{"d_mlp": 768, "norm_eps": 1e-06, "positions": "learned", "tie_embeddings": true, "init_std_up": 0.0361, "lr": 0.00147, "warmup_steps": 422, "doc_mask": true}
MLP neurons of a small language model. Each row is named by its layer, matrix (up: input weights; down: output weights) and neuron, and shows model dimensions 0-191. Each number is 500 + 50 x the weight over its row's rms, rounded and kept within 0 to 999. Numbers have three digits each.
After each neuron's rows, "fires on" lists the tokens most often at its 100 highest values on Wikipedia text that the model never trained on; "fires after" lists the tokens most often just before its 100 highest values on Wikipedia text that the model never trained on.

L10.up248:539499441499465574470471395420537491574439519569472456467504539544540543533452494581471605534410427528573483480440420542533519461566485460460541446483529527464428569463450522538466574517541456471488508483501603500482486460562497499510416552543434533508475486429488540543560490464514523423447565553548499630446598456486483505524433434511480568543447449561504542473476462540512493419404584418443426559521638471466523471512591418496511563415598510507562523518499458487537490451532491443593524418592494531510452521517493468475582553476526504502513616568520491461459454453530576530
L10.down248:470615425613486454515463451510452592523512469538376447579561544556511459487534513570435535513530513514451532501522523443454507522498527572530376433500456542502485515451505462497460478571540517523534418438576558485490536373555517453440561517497519457478517523423378537540459496644508520505510541524459496418444479458463547495478441468569451552509493549489487527519561456543456541510449525463446393425518497522453442512468426422588471522533524583542519510437387476490482517544454517448572476508431548496600497558556593473531582530564515447504492461474465490397584469494489568451
fires on: "stit", "ad", "adem", "sp", "stru", "own"
fires after: " in", " In", " bro", " pro", " Ac"

L9.up670:437594473406504464549517505516474489657434453504491439467507466522464478516561500556559479506458503608435533491566476456556437598507571467469488523620489503512499492490480425465501490450440496505469407562461427551556456482438464429516528425509444398395457555497480498482502477512477536590522599523477557554495539510453566504446509560420528567525491483522538471505398513459501557489432549431330461461504487465477441459479593517493507504413462427547594500481481510485515491562508532487549437532525491524525433518487600550426534530479578557445481516519604576495616509496494549473
L9.down670:555507510464487534491502420508500495595555502542434510499538487482484510485574525441429543491454508452433569485448554417553598483508529423594429638462503560519490539527481538527467373495567446430500480410573444449536552505423529516472516537453449572547429470519550546481507579560477476470532508467557437470434510424487443457523506565483512401542463483616540527498465502509441474458571428528482562530515358482480518569487437524478433502562538472518465427464449518451496616441525532622556555598530451450502500596468514508573467484495536484406471548462448496485475579499477569540
fires on: "ed", "ing", " in", "s", "hip", " "
fires after: " start", " end", " served", "resent", " represent", "ers"

L8.up580:559505495448532543436465482426498546501419544521508613547426557546551598496424558612488471503517547588503558507438493501482478494492420482506506587531561510555455541436554593465469507486493464437524447441428495401469561462489495499531516486526456486477581490513580439526463498429475515468493560527454606419501503503465479506493438441603573558500462457609507460435503531585468433503481615517409469504486508462481416540480378510418474522414555453528527488604557474516457454429479407498513473501499547491469505575571495492440526474405441453546460460454554542544604531509485541587
L8.down580:506545428569495496563522506510461452518559436546515491401495457463552497563452396527582585512427456488490497511507469536572543557480516393480448478517540460435550482408452463476459519411512437547461527484492442570461471503518528497505439528510473509503510557483455568446465546486482488417569538525580429545376427547506496513596578512487429554480489467444540501573475413523488515505515486492516589503504526539498462466528559474580553495669437389569449497583389426458563514473531575483476553564536490464522509448494516472496485436658580489434530534487501468491526392555528543511
fires on: "h", "est", "estern", "outh", " United"
fires after: " the", "un", " w", " K", "w"

L9.up411:473633489511501430435559436464511477628484478492542490467446514580506475447522565570526532503482542521484590456474521548491458521470423440559505524521489462532528464518437475422423516411574535479475529441554474481551558466436443514425449477356366464537510499536538565606420527456530527551488611560532492639499556522496499579482529516498622541567536389491489538489487438581492504503446500484439474465474571490502477497467556536521390543522508455502482483542497487520538495488467423532495529464550533514546469499477505522485604506460512579383458511536565430416525488451472501393
L9.down411:545516542490443547495463612386503469394536464421483427509457456514539456492460489534407510581454504458537505510546531471510526448512560441453508560626532503415579489443555502509494506512495496522510497508390587533517538489548500575382554463459471352548569481500503535499521550521468485549388537398457442439514503445578575442477435579520485530423569578536444495487460521441506556515540553601527490633436527501508493481451558505414528453491515478498461494562487521497425458476438511493562511456497519563529494552492477464583442513569517454478483628550454520496428552503569456477
fires on: "ed", "ing", "land"
fires after: " start", " return", "ether", "ced", "ent", "ail"

L11.up473:521486438530513477596475508484502562416451477594551591473459483545509510518431478545485542522532492511484465417538487539530501556500469510411511486613515561501504587432505483522510591510495486467447414501415430533542451502467435430432476535535492459457542481431462488470497507510552510528438468476508631572412407453512595477520511509494471546531481469578511517447535488611613522507378536505413523453511528464439382551582465507486517583470426453547400462548574471567456403534516578493519482486479478570515518506527441552445491499442494545440450559451466491561546422482447617575
L11.down473:651583516548497570475360502484543520474479486490631453413530425498594589566424483533463483528563527546407511420420462479550530413551446493555435514492542499466468485517513517513558532454527449502464481440496488507409455551404504479474477490492538468510492498439487501531461476471514592545516516462466486461521567494552529492517441506494559551542497578474496609514508535504538513457407467420464641575545580538535465465492415503555496504606499475411545479520488572459575497552518448526516412455423475480507498488499385576579542537481496490439467519427472470533506452542448604522
fires on: "est", "estern", "ial", "-", "oor", "ave"
fires after: " w", "w", " fl", " north", " le"

L9.up621:545552501487511496513514414552533526535475438576464472538458585500435427562354525480500471438505504648492571518520422526534525524464473505420596481533526515589496450435389549472419451418564555547455518531509531456530603511470483449567415514524489519516561519528419531521517424424428542481542558590419487477504563457541436476579509449449557497545453427536460575556517492517523519494525470544511405507535535482570484469509461506480533517462536476479495472566462470479453520481460484479477517536473572494573505501461487586480438598514561534441606498510519564495578381501506423357
L9.down621:502439398446415465364337607506515503499380536657562465590428503421536544530411536490439488471530568467477457499451528422487473433450517513541525457488470492462445592499548528488541423461531475522494509540434602486550560440562503485487502448481570506522475455513449471524510535579469488529508492490514482560474548605569468503548508566464523383551469475475443526540486485561572573513509507455580532507515535506478557488507594419491433548486542569481519535552512490404482445557511527572502547449539469506500487565519532499526543397449522465488462499586541499448444485438515557448
fires on: "ag", "x", "us", "iss", "in"
fires after: " Re", " man", " Man", "e", " se", " tr"

L8.up507:525528525503506532535451474504532453580424481518480481480503524583449347639417567543501554471497497518484397511540600513557445587529379428551573494546524445483559473527497495535345514457525454516502538526499436459522489561366410487462432593470512546489549525490493497439446469455525480522402522462526472501480501476478485438545443521492513578524549488477565505464566480478435527564464529482429485615560497524478462463500576552496456559487504405439492494458480497495514490541444476515538559449457452452482513414580434545456520547393499505565388528548523535450599442500470527469
L8.down507:485452602466553472585526467489497421445483499603616530431538480465481478517497531470525473537511460505483403396554472453521461498538486560479372436548456505583521392512410594523446489545432492453477434470502506549540441558423485522443477476525415447484548459523577505461603608509544597591529507509438525575488520518492530439553501465563490585528568439468526508463521445474544509546460476552414460432511482522481402482573517412509498542519390455517528522531493454454422541474513521478543515501511487481542443619549469565531420560542514416523516526524515435511539586522495477594
fires on: "ed", "ceed", "1", "et", ",", "ing"
fires after: " ", "uc", " Pre", " start", "re"

L11.up385:480624508441453387521539540532531518530496485494464597519465496493459578612484535508526442465437433526474477452530569583517417445505497416452496579528526537498562447524426483552445569490527576504492450536574397420498526514468521349489452473494514461473477503471495480535346517560555472570582589482472577491466497516502527459478545517442510536602438516585423531467526428468563538556460451474507517504558487558560430511475540479455517462345531483496574455520517542558499563489540508517478510525572542459483500567460498500408474492512453492580465519466535433598576496477536532587
L11.down385:554579410484517403507548491523621503399527402524499520469428584522479588511538429469422478538441454524510483552489427591429485470506468503416514471447475462460484482447518600581514476526493575501513460481518544401448558466501539442502385544448471455538441488405417466544578364512477533476572525550517552472479457492470481546529483515446534487531443504499474523410532521550525475512463499466438545543446538525489538495571532596519509587441461427596516466548576574505483588524581537460364475573492503547505530571482495437501409571498475501486533544475602543506471482498546505521
fires on: "is", " rec", " of", "ist", "et"
fires after: " D", "D", "ost", " a"

L4.up331:502581492455444461483521473419471478518404535519397468491463594471528591568438526507520510437459489509535490478478451489521490515418448531507507537553628512453502546589493370481474592589437490459518409507546437476621418477497468452571485557509469452441551461427529609530490549534434511508547585485544555472509515443441503507568528581355485550524509541542461543548468479509481500426434486441492518474486538510488486585490538594501484502484446448552435496537465484553559472419516543550494488501537570483516479435559555443480501494640547483568433401545562427482573458478487537488
L4.down331:558437478531449492478554532494432540365644443468468485422441498565391492563465524502494483546429575498678488444493490529582539467458500534581446581537533443475471578493525480526571495456582466478478506480556458545521453557482438509529549588467480482503515482474538500540393434484547431529486549398477569474510377476539604460503464549469488473441502504540482535487488520479517436433536535505472422493510559486508535513555502519574508461638494540525514486443531438524498528555511509611454521465475526457503468410514552538504472579607489505417584518474436461429471492486473511424
fires on: " Total", " Cons", " received", " or"
fires after: " |", "|", " •", ";", "."

L4.up198:578448549523464490560514533492535496515439574472475562572501560551623564475437443568473512522433461501554515554546491467567440486510456469491555534541487543490444459458514447497503519473506470490556398475547525513443442493473498494438499491482522469532492484481510424547529537376390501409432500523564470504480400556489579510615534471552455473438414523466487516438531444554486543511483616456451432520513425437507480465445447416410633495483430491639550541464523499548430479498541531452565516458495474474497535391565631456460544444467518494519471554434530495439516414481486597473
L4.down198:591538482504579600483490451486453445524426506478516497522500414454500571512413492485612534632439420545512476476539511487453487516524463463510475611436516516466401479439489507494446488433495469451484525503478456475516466463522459513471589478496579405409505490585547410573410544526443465466446481524512492512548584536565459530468511542574529431426517509504563420486466513535491657397456461484449485504517441485499476393430510510637493574515601513563538545535467535462500438514414557542461523548561507487475562499552549496458567494440479533457488508449436445512555550543570462549
fires on: "t", "ight", "th", "very", " Time", "le"
fires after: " e", " O", "|", "t", " o"

L9.up536:374571494535514480555455510480584547564461532499463481442517480518521500489451554532559526509476502593520366458468571524494563467504561537438522505556506492491492384467481506596485403483460480578504426482457515508570421646463595506523485417430406513536529562472506526450445546441531429467535528524512488520476563499529449574512483564579495587504512428496469507474513554522491514546439473455479400528516436523504424517511466522497508380435461391533554435507519487533398515435526539555533520446488462459475490483530460577465533559464477530544491526506495479567680599464470547444
L9.down536:475461520536461485386480477494572527464477508562526604517462559547460437519547476445520476462475514548555475577537424457497400511525564459435434469529393449528514517493533557539521569479521476490464526504535531486556522438420489586519463520578458502551399402453403518485463395514496517573559585533465565538537475543548494422543470506477519446575413538553537497494446489420552561580504571531507521462518471515508370528589491406490556532517490454540455516486594466500426402520501479493475525469572440591462511509430484435498434455457509519543507489527413446554548542466557664519
fires on: "s", "w", "ed", ":", "if", "f"
fires after: " Sw", "w", " report", "eb", "ock", "ol"

L8.up368:434443519411450500534479492452529535510495535609517588626469546493455498590506544468490540455423516532482423509436423499531446512561417404478508498467470490515568555366412509479528522338576448533427507563601472473510444421540397531400474590472492473555525431521483534550513473558579523463555537523484518507479489535521453606465488538451529497543523491547491593488445530544498464596476524509419475564446603526522438492503545484509503437493524515531465485518493556524498533518578502474420472402489529439471625534471479486440517531476431466434562548504500502476501511504484483618
L8.down368:449397555401537469458501415616473514508419551462507462459539623571534505440549447492528508517576590469559506477605577498485531424513457513436516496503532535473508486537449530464491551528508459513475555488497493530449479492444514409543577582447540509472538457495560540452460548404463550374462485444534501493483537422472495430472533565541427468472532473484492515614469522511536480399569408486495477531436512605441500507467545613422442493522568443549547574478411429516531475609502552437505489518478560565569458470479536458536488540479435491539514533539472589474501473595493461413
fires on: "==", "i", "o", "C", "H"
fires after: ".\n\n", "==", "o", " to", " |\n\n"

L7.up501:429491526545563496467459515496521438530450536569490485461449469548405523599413531478522510392522468615434511512463567565575483536439471481517552532498528522545481494495416543459440552510462515516434485451558445472473467560408426464446440580516407440489481488534436599579419465416488533485553516576482562528518527437465419421455529527403518536566533438568516503577476473555490503464508509620474531608478513456459488474533443501383404532465502481549527447529447488542600505536502532574404537523554549495494515560497536531516466519522528545471516497595546484584494383480471548582
L7.down501:532477457486509442517474614427578460402439466471466490492569536449574442489510565490439453537397513495541467547513526450553368498477476594515468478552483530531486566539487444463515475590502454506496514465386424535436554569547489532571503524471512512419582571548480500548597558498475486439584447517489635547465434412515497495499496444539534468520526535398527528509488488493612463526493520479503490480398550559524604486591511516426441411442593554539508539473449532522435482473404491525516506464557529477501500586453503517517507474529406452462597442551498573459451442481455550463
fires on: "n", "d", "v", "or", "t", "eg"
fires after: " con", " Con", "R", " Pri"

L11.up122:513636496443473467492484470518488485552453480552543548373485409507517514581527462529511459480417509522432398438532490513495416548577515485513499466596476467515624481530453438536503562470487477429558563464536604526592507465408453408421388480500448498445595563506453494544478487544475527541495515510449522432470388521542429417552518603490548561520520503504421518561483420392513551480521481449479517548421548549514415471530557502475419454407496546502540479552515510496475529403587512428487539533485514521609490488582528461464478516473565547498501478550545455507469432523478547503
L11.down122:447561472564503445434624473569549472504486435495487441543507416540408473496547510481553484391544457480487519500550438518393496502549426430544518464525452472583485465483462494517515452466427527509422459580493578542464547554491477430486511526448520433481554453428423473527567477441471474522537513495489608392502468504455546446486470541554559501481597439528528489507407437439521541465605501472508462517421539491599550501550501578468481580430423507518533471545497599451547480508539526466521513494555569575491563543514570473434494565541558442457519458362601494525541453525570438575
fires on: "ate", "et", "is", "ist", "ode"
fires after: " D", " d", "D", " c"

L8.up67:535570487498462417615543525490562491523473565454458653468509503479539482468447535460469478484467501532498500503538507511411454474511543517488522461498526487482542504448492449538411482494511525510456478502553534479563462448475491459512500525382517515428514431447492508535441512491448532479411513495467557483558543458445600531500452521531422584497437548571500489480491433552477480427461436555402471432480362499570388554573462545538593385535519463588624533493520639500502506503583453403491494516570438564602495430445539593445560497464558502508422468601523503506509521484505493504
L8.down67:525615460601403515488611470562390509513462494541571399535516503449508508450553553537528466576546558568581488520494523525453454514416455480456415521478515527500447545446565450563489457465490553505521463467443463501498540473481516479562386397497413555542409507562517550535596434571576439508518576473451452484477578530546536531540532502460554480537450559464513461512445568492546474478502540491579507521486454422509482453367547550445522547577552492575458529470520441528398445473417485526483473455518452569526487534532451392518509493469453417577481509568486426472497504587551453508
fires on: " same", "le", "very", "ight", "1", "2"
fires after: " ", " the", " e", " ("

L8.up663:529537508460478454522517412456550601432478542481552518513458525428514479567521502492567542510427445476537514476451447547520426516530417531513462568517571466520505576410396510511472551487522496537500475545467440509540592445471496530507524463449522481529386483561486580437378539474440452561565490571489558533581568554574457473452520406424540498488505422524510436464541430557586500564477515521557600526434543614447555465474452406602548530477483507466532459547485498591403454499490471504452546450511483454460538453491549575545462437407460533528423548546494514439573433496465526592
L8.down663:539456603509523530388442517583427456589542518451471400526500404555544478448455499419489483477477507395441535509467445472445576534546492533481434510488485512446539444490571525562519512561452519453552524569463481508530542532508523515573575539406583456444541523529542504509494620551509489426532448506459435468425459489472462516491492434495437397562553538486467488517574528519382499532500505573564521485517508511480526568433532466386445566487488534464467527557571602447542518482482565509546479494492504477532426557535596447481499521452513535478494592555558543508318520487437408494
fires on: "er", "ar", "u", " the"
fires after: " T", " M", " m", "M", "m", "t"

L11.up548:435463515474450524562551443516538492579447481583585540477427523581435458488406590504535557500430340527497478506426493473417532556487528520476553469518548517512551462394498444527496500495527568546423430523444546491564493409625547547506412480568477498516532460428536515514558424455523558580616569492517520516476551480542475566521523600529537486524504469532496537472550390558489531476463577446478495544567464472463444524514483531447524545445487512467562464507464563526457527370460583455500471553593547412465455580490463460422453460465514496575411533516476500535547515446548479480
L11.down548:462522454526502522558429473504562528461571550515644529442453497554446405585626481514485421528563505515486422557495464469387541521478396443528430526446470442488577522460523488484434496506509505571443532542477556502492488508527379481427529548551542445404514502466589466476528423483427446492525493553424519510619479504444462485508508490343520543514491512505533567530499531475511518583476617470464547463495551570554496507501464479456412433542523478588565552570553526551450480412516480520473547513484437533526518537448563446543468456484472383431544461585542537488470508489533552449
fires on: " ", "19", "20", "g", "s"
fires after: " ", " Mar", " February", " December", " August"

L7.up613:597485503544434580496477491526504534514464610498478507462549519511540544628535545440621532505546392515512583531486472546439430491562518458498540471505456444492508640481513452555471487546488520441409357518473492469547457528495522452497453544509540495484474409494482522524511404356467487619506532571556552533523419500471533514489563509497440507482439502487506437455470439527449478434425431521389445507546475519518435459473489455479606508495614522516475518540494493445526430539456601482473574529510553533530473574461464494538460518459520524476519525491516585472496507467645572585
L7.down613:535523521475501389440585472493430493514413539470565493502555455473445547532464527469471442512485584496498525430556505454453614590504527531503488625496488506456482463514463540478446510526502416460561571471462527435465528461439521515526562598525586533413471440509494591595546485503533402600457457385466473531560526459519468476496496496558487507422555566561497469474520483569446515501504478486599551568436499439348477497459575490436512487452587492479538495436366553574459542512505459559478437449532505478501472421467534479490540525557424504515502498570537556449514552491382515579
fires on: "en", "ia", "og", "on", "ice"
fires after: " v", " l", " r", " d", " R", " ev"

L7.up47:509574547512506455582472491489540521513477457584524536466492493531494522432392488514534576485512547551437544521447472484561430527508394455487553442525555472481465493401483479440452528465501487459601383519521456466599535504476377449557407587445479512445480421488497474579602494466485555457545500585519540596545597506497442429502469518512474476581469410492549494516369366617482484435476507501516537523461550428458445416563446471494563554462498483464573530460551513475529423507522551565432464517573572526480472486526550474496515491465565529429472481511555524465563441434544548491
L7.down47:487463420536410556607495494480480609414505470508585471500508613441520482552432524532550534519561495521488524535544539406557517494542440573503495514499465394520441484507560494520470440498546457433507390527556406491489562543536532447473514524505608493434601505537559537557432469457423516546486502483522476565502460560599492461512573421413479536594520493475528543512460533476505491452574346392498544534573445513571525481486590517512521474538513526393503461526488448527554530437515545401486476463432604455436500452463494573527518511493445516472555489529525471412457519493476400490
fires on: "g", "c", "r", "k", "b", "l"
fires after: " In", " O", "O", " E", "In"

L10.up546:542487503450459596455528394466514459534530505454474516441530486454495524541441542549525458474480471551454453541457445453520479437551436344481515565529469528502487499483503468538378552448494472605583528591519450552560542532565461479478459462523510399448485566473496564554470489553435426494530636544586483494510616449589503539502479486456535516391433468458443443603545462418557498544468515526541516450481451543461456478510527518453432457447480488509595435562492515601579554505477511454480425424455476524555525505449528635501495496470478579509591521486527514559459527505548497577
L10.down546:511600471484502506510475423438533521560487552482523521490494483483417479470526538521513544448439467643524510533533540525525444467435513474559497396601456513515563426567461470446540561511514472550500491484470506573492526556486544490464489488571504491607583527471331540473453516593433463571481492533470434491327513445464490506552508493517404523509492511510453460472454402476575629539500462569519557422571412467435491438482470452456499533420500501595499497432457559476567560530476540526497534497540542509551453407446432471546530456523547511526505459606555527496518551450534427568
fires on: "e", "al", "le", "que", "el"
fires after: "im", "am", "os", "ip", "ap", "p"

L7.up763:464567496457549514451557488449477593526535570504518507511534493449574502500419616483529541445462371499474457493561488555486448470505506540468541459474507485541546565443464520532473484483512504567602470590535511531583476496517558481464505457445414435556451496464459472520522558493475428599539500522481524439563467535522530527502422382431502541538522485540472426503488461418510486513452577631566509430426518584366444523539519509426564383439582535544557459441507544528408421459451501439599520487493523501526468550457519663519512520504541522464476551478453482421514502484566532544
L7.down763:538528517539603527512495530524539598504481505554591467575432600402463561580460459472522520540462489567480408526490491487551345554496444626486407450460412477499395506521603514493497480542481481500464510517444504496537527496550519461490552419463531476433433455535551517516468465451469417490481473490523490538530476499541494422455510468589500436539496418473553509546560569556501505547535499452473461568559433507519528577474496525505384593467490491489540485405496529490522596356429462464520490484465437531457442581452569455524492512549505458529599476573479488434425438434550547521
fires on: "ar", "ing", "es", "ans", "ings"
fires after: " M", "M", " K", " m", " th"

L7.up148:537557524478483510563601500525579522552510542410497522573393506473525381497551521471384453462434457531524465456484456491591518451485538499493532514552463397482493561459468572600506475499369471555514515518480473539460563492422456423457392470538527462523500401443488551509580538410516419498547503531550477542475469406595515498474428490422494572506523573464509555470412505518413471518510527569533423473455537449513507469546486545518475560459523559531485561542565626560486528540596497445452518617555510545442532512544491533465548500465514510445401527551509470454479491445546578456
L7.down148:407489478489522519526489475531406460515535478482632476513516574572539555497498508502562486548454567516586513524500534503443528495414573489501550639420421451497561523455444561471531431516483489473392503498461643477556552521455474516505515430438478464533498482591537450553496636509492538507473482494537499472496437497561409582488533546461454511455477458401466575446483605485424471531496431496515616529500569511553525588540513559444489484414457560437464540471502502509414419511515474509494524536492438533506463390508454583471416486591531514530533485534459411454431491540489410480
fires on: " ch", " b", " the", " st"
fires after: " was", " is", " be", " and", " been"

L3.up100:500591477529469448425531499446522606504428500531448500493414570545506562505421558507483540512452502552485416510487431468535423501448493503508510463589542446560527507562414573539494543515525562528473519469533487476544533484500601525503514467466431449486494480489414592484483611523474396511421462483481541481529403395496452474522445560507492593431470483564527512526548481540446499567474468386519533535493606510405446515540541431461487487462436434595561461508577606549461513416546387494416464560455486527498498383515567455495470521560541541405481547521520509513477526481467588422
L3.down100:476509577477541546455463410468465495494403528493466559534448520507500485440447513540526508484472515490570577502486506555519540407337556498459498564527414535527535527618548471525600460489497545486408477507398483527577559408556524541526455536510507519511444541410607470502450456452484449508368549414553539475498451537455585509579503496436444451515454521521533505500452635462487467562440419480502519481589531477481602494487467486576588497493507467515498581483515478601463458453516500459516463460471493608476476527487567530458487564417509503443503503436412473384571501516481535523
fires on: " Total", "|---|---|---|---", "|---|---", "″N", " Mich", " At"
fires after: "|---|---|---|---", " |\n", " |", " •", "|"

L9.up753:439482557445479459427496459490533480567436527511506428494432509512478454581473474539493514567431500509514438486467537540493457445463533461443513466548505515550586500505469493659522428610504464594425466508481539479554391444491510545384490435523431489528497558590496600512469460446480523558479545516609429486463480527500501499584594500377558564469520490559495512520481543446412549487560532428570505506522451504569402484563521462517492513452416477589579512471546533491545410515569497425526397518481533469463508455506521476447506492577430545573474511538500507560584583480565580433
L9.down753:460530528520441552368520592498426435540549542549488542448463480503525506533440489515507388503524558520511475546537493486443442488467593474456559589464532530551614456470506633521469573504479464476525508582548496399515483489544522533530436438516479471539456501450544514505397491383505601518464475521591558558501510467463522457523487445494532578488484496559479417476415458544496574432452436457524625498487537570482499496506545436446410463455542450508567524495400574520399589541518493463465450576469446475519464496484547572495425562432533451473542545413458516533455518470582572485
fires on: "w", "um", "s", "ed", "ol"
fires after: "ol", "i", "u", " R", "ra"

L9.up144:506611405479492484563529521574525558482392599593527549486487421579504492546461525600568535482500391463487494528450493475476475587461543572446524491548546474492520443504501499547387471564504531500472568535448574471528493468481478526511475491517616512511432498354527536594507425420476572616412535509502626446515478499457495500516480512468504537531469514574521476409528434381457567430490515510511569567550424461424500515590561525442549505456490503487497458470474598505466544477516506449479519495525490439501495478542545545448522547489529533485460529473418460443540465413446591557
L9.down144:515529475420445442546472420554600553440479490493581533477547519452434386530493534587585547575425490507516430441488468436430489569471521557480509462483552428509538558578526551476529420441412486413640402556547506425541407420538497491459443511514490555527478486476492441478504438448426481507494476616418600463525481500483477551556501478552552521497458558478487540545423494494515467435464562426540465548429436400416544513488600470487563470468620464487533514518554549519494503481526457510456587507544527463561506520522521509538619437509510503476580495447549493493505462548503487531
fires on: " ", "ide", "19", "20", "B", "p"
fires after: " ", ",", " s", " v", " S", " September"

L6.up635:476463457495565546588458444469497503524488469606474537513427579538491456460389490501486471578510490486457474440422376490434460546513417461475545578535524531496574516440515469559488618448539502605547469581485564520515485540532626507497503528560516558491514500466460546522545480473473445541513523441506477598450576432443431579477448429472561485465539455546516504485421565550442517482411525381496474441447521476462460428469542521497399479485493501557483466553545579539581490483511498538456417531513529522444556446611594456493510585404497476478453460459558548518593467516509595531
L6.down635:480412472548539466441472527482571476541541482455419505431563531430482523523509466476508516376500521587403542498570533520578572509500492416558402488421484502531578523505454580392503432570480530559483488496555579511450473411576522507420512574529521571516487567494487541536456456460524436499480570499574485550414405506545528529433454483530450472578555479446532551504540492481513535508498496459380512502572474514481490489455488527455516592461459514504511482574519448543515489485479586448570506578505508586560471542550445560415400541359493532569521486471427382512422497421476504532
fires on: " city", " University", "est", "–", " town", "20"
fires after: " the", "w", "th", "20"

L9.up431:436505488503463512595535471420511554563505418437484486341461493439450515557492562517480523572466506566475452432448517594523414529457454481520487488490488482527543510519512494486496521564493479454515433438616451499512466484439517396511471489559431446407483559474479479580415513546506513554542517527461527434524547504617443403455583536439456445608495476528481522472539452521479434480509546524562450525546585489480440433451486453467492442392534455554542487493586482461604568419517436420518538557582523519434514568434492435518533536454508576532465580480598490509524439524552571556
L9.down431:453472476496450506494459528565479533503455412493548541429503513526387487604543424477513504504608584482561478407524442501490521502489505560540495529600494468467556465599522502495473466499504530458426474499535586600513482539517436478575407409537525462477499467580450440492536459457478498548541458516503562482507527454471462440571438462529525501618514428508490594557437496508443577504448525461487477471488536562511560462475537520419396558451499533608543465455375594498477600467498517362507546465470458541490487490637494461515479523407496518521422466502475547541508504549391505577
fires on: "is", "ud", "as", " on", "ed", " at"
fires after: " an", " C", " D", " c", " the", " d"

L11.up460:437501551561561452530487481391607449541408478507543527503422474616554540513441576525487400532514450589527528467452552495491558534409493529540496582560563504595469550514531486468506530548485501414425465481459604490487455586415420553477406599487444486407500526454535550484517420444521540520501475493564529551500475522505448436496554517418466551523547515521486523543462509542473510577487559466537554580463492493483473417497488509560401508448463443576502360562440528549531486505544432511558538551507465460468537521482453483512509478499537518492445550585579422493592503440482595415
L11.down460:584358605444525482466470521504489518463521516454550461596516541449401482492449516521472578476630482500520505464497584457512514533588564554523412517581498542382571538585428504459547558461450469501525506461480417486467497394548502512610490524473447438486550493505528505536539550564516475468521572544498427504566531583523521526433503465466483479561409464452515480504450461459534500419618465464496518442523474543436429482579536522526494444600501570506519558540444564513574518507494446464404561458497529481489383463456445524453513577486461425405524530493543487523409547532508453471
fires on: " N", "n", "v", "hern"
fires after: " the", " part", "ere", " Con", " N"

L11.up26:546468489452421556404488420484511564529609514517411527474474503509619492497519524500498478521520491537526585436562507567442448465448492498483532506527475530470481516430516448510453529421543494476476542578507537426517511507474471472550501533403445459499427540453477576510524422462466458535520505558492542509440484461463510375532565499449577553555558428544440470372543561481456474427429466560538508539452542528524517484560539480575445598506516465586557443469500492485437467456444523564512549491504514422550553393482547543519478603586502562545439399448439580478642380516510480477
L11.down26:505381504524456455506469528489493533471470544548548433554617488397537551520525500447524446510492461472424518529559569470451509461554539461465428445559442480476444515498576548537360493488483476611568487574525484413527371563448557486461479497515601471500517450509457432525523430505537533467548494485473559452454516506592474426500517508498537561428558461522482468501425523582517478443480491520458378473568576530445535560491504527568509549600514561549547534510397505433512546480496458473588533543554528412524445514492576464432554424445426472506522540483493554605523528495376515547
fires on: "ur", "ig", "und"
fires after: "h", " h", " H", " f", "a", " m"